python train.py --n_layer=11 --d_model=256 --n_head=2 --n_kv_head=2 --head_dim=128 --d_mlp=768 --vocab_size=8192 --activation="swiglu" --norm="rmsnorm" --norm_place="pre" --norm_eps=1e-06 --positions="rope" --rope_base=18200.0 --rope_fraction=1.0 --qk_norm=false --attn_scale=0.0884 --bias="none" --tie_embeddings=false --parallel_block=false --init="normal" --init_std_qkv=0.022 --init_std_o=0.0 --init_std_up=0.022 --init_std_down=0.0 --optimizer="muon_variant" --lr=0.00525 --lr_mult_qkv=0.5 --lr_mult_down=3.0 --beta1=0.95 --lr_head=0.00462 --grad_clip=0.5 --warmup_steps=200 --schedule="wsd" --decay_fraction=0.892 --decay_shape="linear" --final_lr_fraction=0.1 --batch_tokens=[16384, 32768, 49152] --seq_len=512 --doc_mask=true --train_tokens=214000000 --steps=7028 --dataset="wikipedia_en"
MLP neurons of a small language model. Each row is named by its layer, matrix (gate and up: input weights) and neuron, and shows model dimensions 0-127. Each number is 128 + 24 x the weight over its row's rms, rounded and kept within 0 to 255. Numbers have three digits each. A neuron's up and down rows have the sign that makes its largest values positive.
A block is one neuron, or neurons of one layer that tend to fire together. Before each block is what it responds to, as a language model described it from the Wikipedia text at the highest values.

Responds to: Word pieces inside or ending a longer word, especially -ing, -us-, -ring, -red, as in Ho-us-ing, Row-ing, her-ring, sac-red, with the standalone word ring also frequent.
L2.gate133:170143125136108164108110153150137173127102120154148140133132136136113112109120170085108127087141107130111123117138113105120101113137115128126097109116144136104162152116146142141187138170153118123120146151132132089080176153129129112130079135104108120156142137150103101118162120110103134165111150127140125116129093092160142106155142152154076174123115098128062099134119168106145170159144
L2.up133:127145131120104153154107123128106161138111115139155135132140150097103153122142178129074131119154124140117078160135125095126143120166084128146100147118131136130150119100173120128156129139161129111130123149104153157138146152083102079133120154136134134108158111108114106133186099112153111157121125100104156111102128082104162109181095136186081144131107088139114142142132162101137112086146
L2.gate332:133113131089083094137158110100122112121130152147129134146103124157118135118118161103154116098105134116175146115098140172139128129163167123150086124107105146131093121146095159065108149160103104163116132092140128086110120167105158095125143147124102114128135115112114121117125146128165137105146146151169147137124117129131136088140166160098112115131115094182105159157127172145118134122118
L2.up332:104145129126121098171154100117121101123142144117151121168117140131116155094138192144164118124120091139162137156128149142143123100165134109128110107133145125138136158114104115112113154146136103137088137118147135164071133139119147093127166143131074091133126078123165138118134133120156155099127139107153127154122144121141136090126104151108109174063118127159139136161139175130080134168122
L2.gate682:143110128155119137166103115123089149129157119104106125180101143139142103138132162119123136110139112165129126152128112144102150115157109165118150112139131158134099168073122118153149142131152140123098162147155089116116141155126118165163104149123097132145128087079093108136152123136158095113105145143118139191087108107118103100128145123119118136126092115143118099180088139149176119156101
L2.up682:166151118155129137138160092107128142106102147146089120123103150101085136137147134105115087102111142127163123098156110121106113113181131097071140100155079147114078150105137145136176174143104142113142100104158091128095178163125143135144070117099092134123141139132110093111142102120111104165130140134154148155133123108112154114136174149124142113142095142122136117116112145113161168139112
L2.gate733:180129134121110094124127111105167146160107126116151161146140098174088088095136161123132118087135085164077087087129159139123148083159107144139113112121162130121133151150122115140114120135145128154147102093136149131113115160142133132158050166137100121119125104119145136112089090146113142090138142128176105125127160115108135115094154152108158130101160114155116084124126176137145153187113
L2.up733:111163150097128102161135098106102145186093132085123123107102087111123135159143145131119176102111116143097144086103149145120115078162071122083144112120077142085145133169119117110132120160112146137116123135137090120123143121124133126161131113115149131111115149154154127138091112113115117137138130123101108181112118150151114113109160111115127121110144098123112176125118136110186106119110

Responds to: Tokens that open a title, identifier or value in citations, lists and tables: ISBN after a publisher, opening quote before a title, "(", "in a time of".
L2.gate33:161113127160115109159098086091128121133146158174101091198102136124144153178110122149117162110126147135132143152129119116079115106153149120139177164107095100123100149150106121097112131111151102131095121163125126144141121111116126096134113109107133125133150129118133136094104143125152124112085114103137158119155119139136084132074131140060124093142132116125105093087116118126130137119136
L2.up33:104130109133095135069144171164114130096144091175135105120106160158120118135092132109096121109135134124170151173084117142126132075134103113134168132117077107138114160137147133111125114111125144146079083110121128094112084168112116124119137162135083114143100100121127141138126089120166117139091106142137097088139115133170110093132153117119134091112146138065158116130136132126126126102119
L2.gate80:073128087127131129105110121100118097144118135128078131134145098128080158112112153102151109145105098133150107128121121166119119112143101132138208115125146102110158201132128102132149173101130114128124076140153094133131124142135161168122128131115111129109156105110133086149133160151155150064136156150102110087109133143147115147112104143086156125125109173140117160120115097085138117103153
L2.up80:114113139117146152122110119109118105094122138133105119118111121121117122165122124154175122086118182095157131106174094128110158141199097099093144141123145108099161139128124101105162147127095106125075141121135061148130151134127096153150120149119127155132129075131164105134135136104106103127126150124132132130135115160173139097132161143093133078078108141111170138129109124102172111111152
L2.gate240:127120141147103131142123131139153142132150107104135102119158137157112110146118162112145123136129104167138115113090173090115135177110133120124082091158089163114144184096158139147083157129136154131095159164129104106130134091153105119143066139139111141151131095143154088131137132159125106118126130110093123131104140141108089133126121129173160113063109121096118156156114157129110125157112
L2.up240:060128122153085152153150091098153161169139113116103100121116135143112125127161128160127130106112115178131104108104155095157125168165118125139091107106144165110107183134122159152130137083120115134113146166137099084151139093125109104173113143123140108140123154110138127119088121114125119149118116139129142129115170173139109100145098177160133095109116117102130159129091155116122117125080
L2.gate555:114135103095103142156144168155122058112193109158119132171121140142125112111166128134118152132084121140144132134121119141109125179115122123125144148143109161149123162108085090124146122108136132092153155148104124165130094131119151129104152133102159120106095145118093153140135136140141167127122159119111112174141112119170169110138116130089164107130128160077093143111081138139128110137084
L2.up555:124136081097107142157150145130124071106115103130128095181142145117097105153163118159117143126088111136164115145180138112123132155124114114169109114119091126114128154085140125110104154132147116091124110113120116126154142112101115115127122158124121113094098152152112120129158106139130143137147134120112111121137127152142141106151118111107135091083146171113084100136116104153109127139109

Responds to: Tokens inside fixed words or phrases whose next piece is near-certain, such as the period in U.S., "let" in newsletter, part in "as part of", and line breaks in dashed lists.
L8.gate30:123145117108096153093094161124102130142136091114168158141151122114142161129133100122127152132136121095055158135109146156136144108069163164181102135109147119098170136115096161145151108111128166096108164140092126104133121128138121121077149178112096129122134151113084131136136110110135140126091051104109154123126145137144146119139137160136124163142098133134136133146124125109121121125091
L8.up30:126125144115064179146123117112113130113109137102102144091133161143148103122141112171128111100131149148153183142130146140149130101107096151109147132132145163122110111129113141110112088122192100155116125114135093096100099147125172089125114139115148157106135069132111102124144149104158091108123132074172061067138138167127104159149139139144124147112091156125132130116156148119107165170115

Responds to: Word-piece tokens inside split words, mostly a lone d after a prefix, as in con-d-emned, reintro-d-uced, Le d-ésir, Orchi-d.
L7.gate8:133088182108096132103112133113141126146121157142134122141100156161172150097133131108099144123094165124077156165120101157122106171151138150135091116143112141137132129115126104119157104105112140122161135117110152149091094134129154125113086133107114141114103142100091145153163142111128170121095112092129128160130142121149108134153145184083157093114126143131145125121159152130176139143137
L7.up8:174140095204174100180107103110141117138122138121128148147188121137113176131201113110119133107095107126127112094140142135118092107132156135133132136112101146129080147116150128127117120169120088101144150123112127143134153125125082179130149114107140175098158102109120129131100117095117121136097120135121124109179111118115172139141136111173109112125158122144125135118099142173127099069149
L7.gate112:091114156157155147133143135116133085111102128136183132109157106097121108114145088132161124097141110126114151138115111111132148105167153151122124179144141095146121144131154101144160120098132126119120137108102108151112147119118147148099085158094117150133124142143129180112144133125113137071133105163094126165151097151135151172134117119088179111084120158088144111119096118093111079124127
L7.up112:134125115152126115109108137148142121148142107138117108144139110135139093108131112111088117144145111119176107150142130181115120120148126087124077130186124140143140152119125154172116101140122106132132151092142164147150140098160106118153143130110114107100122132137162126099123115097122100162131094123189161154135124131112111142080097127115099202129147161165076112127139153111099121118137
L7.gate665:125100109092158111157072129174149142088143144157146115129133107146117182111080089112143127139126148072108106160129089130141119148125107131102117121169128144112120138140123149095129166089142120113107188127145140101133104094131130122069148144107118103166140114137125154090117126131119127115129116125130169117111119100064107092152108079123148134154117126096124094171132144123147125079157
L7.up665:116140117100114157154132157136133132159135141133101157106120108112162120096155121116140109154116143109133134122138103166162116117164135162152131140077116155129150133117125143133074139116152112110152109110098076134107117148143105144105140134101133113092086142122108116136116144151126155141111100081109145147172113116147090130131129088080133116094134112095134174139119160107108106127118
L7.gate673:085159133116139129106110192121111079159104100121128113128131128143134111122154106112129144139105146108129136114140096108090157115158123118106110148135185134144124133140192174160164147126170109125151181103169154164149120102100086138110125153127119105150131112118131112109107139155153096118089111108134123198127111112107112114103134159141174150156133143138125099152141173153142156106152
L7.up673:078121138117116124105124116111147138143138103116145140156160110158129096131140117144126104119071132133110093132134131133137070144164172121109134137068151145127158128114135133094131133137167132174126097109163099124112120116118106114158141118126153113124150102120133109121147108161159149097109146118121120118163151152159111135127102119131111127107147155158150130169133146055151081157140

Responds to: Fires on the == opening a Wikipedia section heading or the space after it (== Career ==, ==Early life==), and on leading spaces of indented list lines and table cells.
L8.gate179:124090124118129133091110134115122102143125123188116069153143134148129107126084159105106139150075120127144123122121124084116101127110139147145110149088136115121157143119132103092134101142116114147122121131068115104152151134094115106102134125140116087127125135111098117167124137116105125097120182100130133192153098136139121124126130108071115138096138090115138196155136124138127105124134
L8.up179:096138121085149113075104123133119150123127116112131118144135144158119123118140091126098132131137167128126110120085144087125127128158148125132131136110100136155126118121087105162095122160140142153153146137095110099125139117121127122139082106121056101112119124156138154161123137096107122140155149107138164091122129119151113116123124144100128121140121145142142172144099128143127071078130

Responds to: Opening quotation marks, table separators and dashes right before a title or phrase starts, e.g. track-list song titles ("Subway"), quoted descriptions ('plump'), and digits in table and list entries.
L8.gate335:153076141088132108165106125135154090148139139153111152151117212109114146123130111123128118131101118102124148149126128142142111129134101189148069129130109076109115140120133082142142098082136161140136164149144123120123133161098123118168135185107113170132102121156146157111126124144128116096087186113086141124153140124122133148109118086151171116084171132169125095108164164130112168168109
L8.up335:107132142141149118123141195175127140126122129117121137163101188111114155117166105156131084126133094089112157104085088132110107124083144134124100075118095115085179133162130188148153130144156173097141138120090145128122147142086115138137111111112122140160145149119146110126174116127129163138128110105116112105108159127093151146155144117195150093099151084170174139129151114127124094151145

Responds to: Opening fragments of words split into pieces, mainly prefixes like un-, dis-, re- (unconscious, unrest, dissented), also hyphens in compounds (self-titled, high-profile).
L7.gate68:118137130124159162141136132089113069135095130181137119102117137112098157153109135134166116056134164136140121121131115130101113110137155142133098160142115136120118107126153111147161148087123161145100141181148128141116110165101145126110135153134137085105161154100172104101164127121129125119099111089156109162104125110111139164099127117107112162110168143110151117130178131110089120137143
L7.up68:129119124096114113142127130105098143112095134125109139127123145154146153105106146107117160110146132086083105112120137118148101100110138094109065133141158133113109180153101111127145133106090162067105116169161124111070113167115110123137118151144084155078164168120127158145153146096142111180127159120154126120101132119109131152137134093138106105130165130073150064143148119120133167152144
L7.gate248:130131142148131126141145141107117086115112105121107151140117098123123130115074077105129105125114148114162109173129138124126076070151104163107143124145158119105143120153121131117144110148154143135134111168153135108166113111135098099131147149148068154136131144156112148129103131126110131099121128120151139129133121166113116131106128114123140112084167105127161106094147121110089074142179
L7.up248:112118136157126094142121122097139119119162164169136106145130161136117101112131134110098128133118126122105110164168198185125118087111139131118114151153118083127105141111139133110122141165139123109111083095107120148090115123129126127124109140125166093111128121083143151166131150115087103128130140126122106135137147160141098048180147116143105126153127148133155073124116106117126113202177
L7.gate324:150137112154124158103116077113077088141147131146123127154147115085161148153108098100114122132142119118183098133145166156140147094114157144117122103115124123128119122136144149108128123141141131106105115105116122154144176135118124092119122111171121133134148153103136129128143119106152124127082117151161112127099141147074127130132098096086104144087159135141120113111108123121052143130136
L7.up324:134143161117114111172118104154077096111094105132075147130118144119111128150172139147118084080144140148117116157155127138081151158107116157135106138130110117113148134122151116126134113143065085127185139073126125157065134178148118085138122148140183124113122101138146170125093124103112137150145134136132098132136111113103114173098176116131115103111176163144125131137087129108110122087163
L7.gate430:101117121122151168147138123152169128115130094117123111135088132144118153138124098148136131162111113126160168137136154113089160121100135130150100112129080136108104125099124107090144087123082100153068112163111129147152156131172152118122105168134159096141123133113123122144131072129124124142074135143125140156106176150165119144163100116125121148150174075149176143112172094092137151172115
L7.up430:118117124149115129124146124123143158102134145110132128128146142162104111147102173142107136128112085066130136085113128123152141054160199102126104116133121098136155080141113134158154148174125153135175101145129098082147125158088175115140144116131114132096111155119123120134153104105142137131130133114118076138150123113069146116133127087131115110113120106131143132118169084116142121087154

Responds to: Fires on the opening == of a Wikipedia section heading after a blank line, e.g. ==Plot==, ==Career==, ==See also==; weaker on scattered mid-word pieces and line breaks.
L2.gate19:122132122123095159134108078123132124124113084099142172145106148092155112131103155099130078127126158097137119108110154113110085147102138118135117099127083111135135149123104158106143147116109089142131130148104131145113101111109141110079104166098155112114135121135158130148120142122108144086104099118116186128099121147164104134105125148121167178093131100129076150148157110126121095085123
L2.up19:135103136146051106121111075121136098154119040114143128102131140095131112122129113128149106125113129122160102120104134127124070129109130120120117121125109122102108100095102184097112145099116105131129136137145132169101107130085148095035109184131111128112137145104113103144130121132150135090139120149123142132115148112112135100117126155131151121111167080157108147146136127132108089127141
L2.gate398:125119087142112136153129102130161118144143146117103133129136118129124125176096118147121112107120125101108130147089102092131115135128145125099150169134118071118150147097146170114086113123128123121109129147156093074087132128101153121134108135100086123099104136077145111132108129148150110124114121118108144149155097123158141119141128100120095101119199148144139131140103122144182166102138
L2.up398:111143105176094119131147133129139129155135129113157114127129121120159113171108107143148102134082154129103102113076117132090094139107178141145162157119124079113101114104120171072106118118168160124126161154140102116116145117107152107095104093124134120143110153077132098117098104139140147123098125138100172161147134120166128139125113150091120109134148158149130157138141096120139112139154
L2.gate423:164126130099188115137124138177139125129156130116115152141143138118089133139101133160160125136124173137119131097135108112116133133131140115090112125087129099058110142120164139172165143130120101145166133128155134115151123105106140108102146153155122121170186148136153114136119128153174162141104141102163137145125100152127150096141127132068117121127148107129136127136100127105121112100130
L2.up423:139091128155156135127098112116087148168103128096152148130115126135148121151129090114155118091108128147149097182099132164105110145094142110170098104145101150112144085151177185108146120159139109141148129158102145180118125109121177101127130108125129136144164104168130139110136170121138145086172139093094090118132140185150146165119138137141128150128134112105109118127154143129151120142120
L2.gate468:113128118148110094107137098133098089169110109143137146123136133080118131098084120165121098113104104103131124151093106126120137143131130086127178122098135118087124096133152200138160122122122127131116129108135147112109129120167099123135132091122103138173121132144135126179120157119086135119135115126122122126138140120151144133156149184079175132128152176055091151134166121105123142172130
L2.up468:138134107145100059132143079123105127092127143133100148082124143180159132113109110110154147106097110133147121133141112139132120137101129131147110126108111166120158090116150139114106117122109113142121160120140125107158129080136094163138122136145128136152122167128128111138141113123135158099146154166126127119136135124093150142119127150078162134138138116142115108141112080156127108114184

Responds to: Word pieces that begin or continue a longer word still to be completed, such as the prefixes un (unable, unsuitable), de and en, mid-word parts (pro-per-ties, silho-u-ette), and digits inside years.
L8.gate161:143109130133149125129132125111138122100171146125136098147081150101141119130144140131099116099120122146128137105155152131092169155165120147212127145108104121157147134159104127068085076151176170101122119172134123131149140114143107115167129118117156146171136113064103131159115115142133127103132138098129100138129107132134103145120129110148099120098123110126160163149148133062125125124119
L8.up161:133113137147146145141137053136089164097104132132117084137141134160051096172152113095115143135129130132082147154101160145110141151129133138080120132078128126103098113090133132113137093145120117126127109154110130145138125145081114116108163154162119137125170112094165150155135138120169159181145100096128145086154111102129128102113197141109106159124094128162154155096135094113115142116103

Responds to: Main transitive verbs or their inflection pieces that take a following object or complement, especially made/making, plus called, sent, cut, scored, -ed/-ing endings.
L8.gate232:078158135098115103096092122117105129125119077122136148153129138106105114120084118119149094115152113107142113151128160155090125134158118160080108134159108134160108112137123101150137081188122154177118159129103151089110109122136133094107119152130136106117141123106143114108153125099110112100131114121110144160125143092078111147157158129073128166118140128116139140108133146090073122101165
L8.up232:133138116112113097131130107121160163123119123153143150147095117107134143142127119094083092099140139118082148102182106156124101129170142134135140136164095151151179119152075122118149151112146140130166163126132144133129059117142128102126113107136105140111110134134148074127099143140120095133087104114118110116127154129145139163117144132119161161088142132151154132119148130101162093111135

Responds to: The period in "No."/"no." before a number (ranking No. 31, NRHP reference No., vol. 19 no. 3), also table pipes and mid-word fragments.
L2.gate252:164142125115141122154090115087126082129103134173133133153108149133164126175152112151120128088099142139134132120158076139129120124122122117166124120092121092079098107172126089109109146161151156173105131174123130110128124147127142133178125144108106111142158087084138137092194126157102166131142122164163108124141087145088102147128127143144079121107138091142131116093122121127125122121123
L2.up252:170101114108142095145094124130092130126109143138172164145119109121131097162132102152128121115136090162115138122136094124119141125133117127091141152091114137097124147150132132136145153136140143156167123151099111112094138136112167124166120123065080139157080139103146148142171142141126174120069148160150100120106099118131102154110089110143082118095123115111168121070104100138107151096108
L2.gate301:078170142135138089120131157120127133117101168119102121115109121145146140133096156099138146126094097126138142115153125153131144134120134127112162134112084141116105137155150067094125119065172149129168140172125114141169137079166121144125165133146120143100132186107098169190094105135139073149128120107133128144122134131136133139119133135135094148116116129098125098116119098147135153094169
L2.up301:116149166109172148125118135134134153127157122116122172116175134105141192092117155112122154162113107156125136155158143163117122112116128135124132125164155116126170141148074101104154156098133130107127137134118128160114168137136127138094115139136133142072120081150140121122141138072158115134132140111125128095108133105112151129137075089171133088120099171072128098101104083138148140137189
L2.gate319:078158164101186120088147178154098149161120132119157156135123144112155145125092181168140155199116152150156159130145122130140145129100147171099136126107151097089129137120149151089132124146147181091134125107115108134144150113121113134106117156111147126099126105096112130119160132122108186162161122094143137084133095153161166138130125121127125099151125139123109113142136100120130083122138
L2.up319:118102151155142133158128134136101118139158131117126151101134166110150167093131127111128133125142133171135115131131132136111158121116174136142179135138153094117142141173086144103129194121165122151086095139122131115096153116160188136124113110144173120136161101086108099124088151125123136151110166122139104133081096123123129169142082133129150118176112160121145103187165143130158117103110
L2.gate642:136114145132143128180130165123112167118116117166140151099151094102155133138134143103093126176135117178114161137137145138133119147093126155091170123144136110124164130126115201116113092128130146132138149111061123110146162115152133142126127160083146126154146062124079150111135151146146123150109071113141173136114110158102132136135123126135120112093145141119093095094118158136126136156145
L2.up642:120122101130156083152112176137111142111114125145141124104150106083179164138093143107106092165138111139106139111116130135174138120111108170130118099141114151088128155131129152099131160131141151100146131138107112149158107125171120136096104137112176107109123087106119117120150103152133106101109097123106152172138108171089136114097150136101122138109115121175100158146152124080113115077120

Responds to: The second (″) or minute (′) mark closing the longitude just before E/W in Wikipedia coordinates, plus year digits after "20" and mid-word pieces like "ri", "ud".
L7.gate106:119137133118105149140119148122167118115138163160120133091128136178088081081120134121121119147174144128093121114084104076160155101113146114162117108155108103108086117088122141152141104078101134140123135142166152204105105134120128128110125142148166094172113104129112101127092168100094136110116185074154107137110131129099135122135132130090111164125158166136147143113142143095116132130119
L7.up106:101109099166127131136105158172115099099106097106147151105123127097118164083119127131105111092154093140139142125128136126070111133106176140164163132158173078149093137115132124132078079124102114165093114128134136084140117146166132124123091155045122156149096165129155140129110114137133123134100113149131159146140104102177125117150153125147135119125140118159151162102126133118110168126108
L7.gate200:106124085071124145095120097124169089152127133141177103135135098133107126106112098077118137116151103169166169173140113120149138126140138115096127107102114143133126146127132136138088107122152106128143099137132081098145101118096175117130130126142171102099113118102169114136133111133185146139131147116105140129118081143120109123121102115100177101111089158125094115137138057119141139129128
L7.up200:129154142163132124109130095139146145104161108134168157094113127129125139114097115122132140142138199141096126153142101165182092149136149125123125135159130130145101135109104140124101141155115172125171151137138115148182101123095133117142097083149156127142084129123163127063113148099143086102058152164094120141120127154157130137102123164129146124103115141092159110141115093127197147122100
L7.gate267:181110094106149105090118132138164109126148125170158165108159130113152137158110145160087127116110139121117124083117120166160135122152092142125155160144157121119163122161115134080148143074136108107111123140112096116149130130147096155087111170132114135153111123125088187134110141130128143090147106160095112124133121129106174115105089106122157117112149164126180136135126131109115141121130
L7.up267:122167171137153107134084140091115103134120098144133134137165091145134131121174116130137109145106133168101128108101126099124110156131084156109175121106119120109139131093136144158119088156155145119134151098143126157165119130120150171126128174123164111143125124168120159147110130152150130140153138136105175135169173103167128132133144131150150110129118175060121178182114146139191141132134
L7.gate533:136120108153159117141136132146113110109177125172150139136132120147144137130119144119103164171095126095146114151114126155141094118115135125126090153133127112126141144115091145068146110095125154084080158141168091135140132092162108125115123168139141133116157115162102087116139174164096126126123157100076162120140112121146128087128136115094169161126130166148105095159117104115145149129161
L7.up533:160125078115174119113105128148156127135142150084132157105132123134110151128107129143149113061127149116100157137146147137146160108095098158121128145111156112082153114143146115081108101087122084071111140113152122095177130102112129125147137117092139123120136137129146130149160150095153151094097161121135142144071125162138138146109137154142134117169076159116079103156129102121137156132079

Responds to: Periods that end short abbreviations, mostly before a number or date, as in c. 1947, vol. 19, No. 10, e.g., Sept. 3; weaker on other mid-word pieces.
L7.gate174:115136135129126136125153126118171113118160153132147132125136138157145137116137126130092134152142097156157140126153101132138129154139120204147107152062119137133134110100117125130129117153143147073141164171106146119150116148150076125117148165137138136136137120142143128131148150130081110126133177111153118115101107131116106195113099098110128131137104137115119133119176164154128135080124
L7.up174:096129116128099185181147139159154158121129126177118110124126095120082175135123125177136157132169125131089167116137107149117153154125140158113124104123122145130111092105101143126107164147153125069108161106146153121139084101094046118145169122119142115068131168113129139129137179111099123073142140144151116107155129131102161136139127105112118137126110080164165167138148142118109090109112
L7.gate186:112130113141098089165102114141116088095132125146114110155132108122150128139090118113106131108125126139142140142141070092145134122126117108109150141147121125141098135099158157131138073157150124168098147100141141121099169105126113119095124130089140114127128086150134120124136097106079145056114183102126118112126153162125134132120101118122118124119084128102120133115114125108133130132121
L7.up186:127115161153159148096179085114140114160097113176110127156134084122102147134107147131102169136127104120128118112117140159093176143156146149100114128112159113127064103148163135130081132133153129125158115121121132145127081138122124103140086108136110143117127127138126148158128121137121117124172110147094133067146108150166099106128093129100105098130143156127071149133121113128128142084147
L7.gate469:118094105113120111132163132136107111089122119127130135151140131119157107131131152129108123136156118132115134167125155088117116107124103123170118105091183127133164119135094144109099093170129146110157153143080101149151108144117167125139116114132074158119092085090102125107131106141102148113183181113111116122129105085093117105076143104146099155151139137138102145130096107172152136118139
L7.up469:096161135130110145147139176123122153106147143092133149127101172120131101109077117162180138117118146127158136175132102138113121163099117129111110157115118149122127120118083158134147117108125148090155118134103140145121172157091090138120146159101141125154135115093074109099130117117139103122092134138144153126117087120098133085147123111145112170142130104148173115135149151111142142158141
L7.gate526:129096100101116143163154139122138117097087165117082139131088126142098123135122123167130088092129107107118117164112121117115150151081072133096160145110200147144150136139128143153169106135117124151141139116133092117133108091145109146085140122113129125146087113119161137132123140085117134093120148169135118080115147120120136155151135103109132178157116168115117114135086116162116135144149
L7.up526:144134117124134175135131165106134106085119107108081115102123156146126109167130129158147118135134105162116138112087162190074147129110098123135137105156095161135127150155159117136134126102111107133100172092130147110137117126154088118088157137113130115149131097151140132079102164167103128093147139155158126143096142145148166125150122090150137133131149115107119168132118150143133139133154

Responds to: The word-initial prefix un- beginning an adjective or participle (unnoticed, unable, unemployed, unmarried), plus weaker hits on mid-word pieces (-al, -ing) and adjectives like main, central, primary.
L2.gate138:140142133136098101154133105137141100133147121154142131115138146099092104099119110144123119092092097124115113085172117084145127143110128125142150112119154152089117158129161134131125156114112183096093151116119125138096137134139139128100126124119139094114152136144116137109120136118093158107135150103123129142130123164112137130137099114155111100115120222112123141098150144118141126128156
L2.up138:116103152109058199148149153155111101156142118118165109159118141135074124147147131123117131146133110109145153145109140093145113167132115136146137145057102138096137141141164146119077086169116155122136135159136140119101130108117133103107141088111117108111158145100116155122117107119128142130129168142158124124131117166118116141128171130085141090134128170111118185097118127153116135112139
L2.gate580:117097135107099081105122130122139109119117097100140129133069131128083113134099120123148115130141109103112133128178143102147116092121106120137130139133136118118117139110126146137116153143146130135135175086127122142074155137108101103158121164152127117105135105123152149120105117158170158140125140107096132116137137163130163109121081083157106138139145136145131130110139145104096108125120
L2.up580:115092113142134123126134128121147130136142152085137103148107104112120168125115108105095128122129105107146167132143193137155129111135125106110128113154089101136095106142104170151140129141079130137125158084128103100090123157110103103132114138157152124121154129107129150123153121162138168110105126104154167149143116166116120110080167121165093110115094135133157132090146137106133061126179
L2.gate615:111121133131119098186102109129154127119165150121078123099103110140113124160133114093098093131134077085133139133108115149107131122137111105162121163112067124113125147127134106114167116175111088091085100142077132172114124126127168145152143116153153146122132124126132099065131126116079112144128118116148129103110136088158123086154113160093109156096128119117131106146115130141137151127162
L2.up615:073135090131105095146129147093126143126111168100067119147132151106167084144091149112088107173103108115118124119142119169122131129147160125154125095122077141123114104103092136114140122101092153125141124134101121149115087136130117134087121143113115159137118106133145122168105088098088143148144140167155146132135160113152111145136112138109105156130127127080083101150145137099132133125173
L2.gate616:136113169171104145112134106133144117105089127152177148136164122124098122123143132076128143144142111119130086114132159141104140142093124122095133129158097093086182133157085143174146084145164092089121129132124110127098164114102100111151119103135098119146122130140169137157140139084130135126137098135108121143105160155092133135070151124141132135151147123126141151125120147133117145126153
L2.up616:168147121142081118118141100112152127123156112172163146140123131096123164116171135158135149112156114127163098114161123120181112107105095146127146126155146098123095108157117157147068155156138124120158111164112169111136121172143148134145103096189120129111122114136108093132118144114142106160101078118121158141102094140102148134136143120126129147142155138145131136093123095077105098103134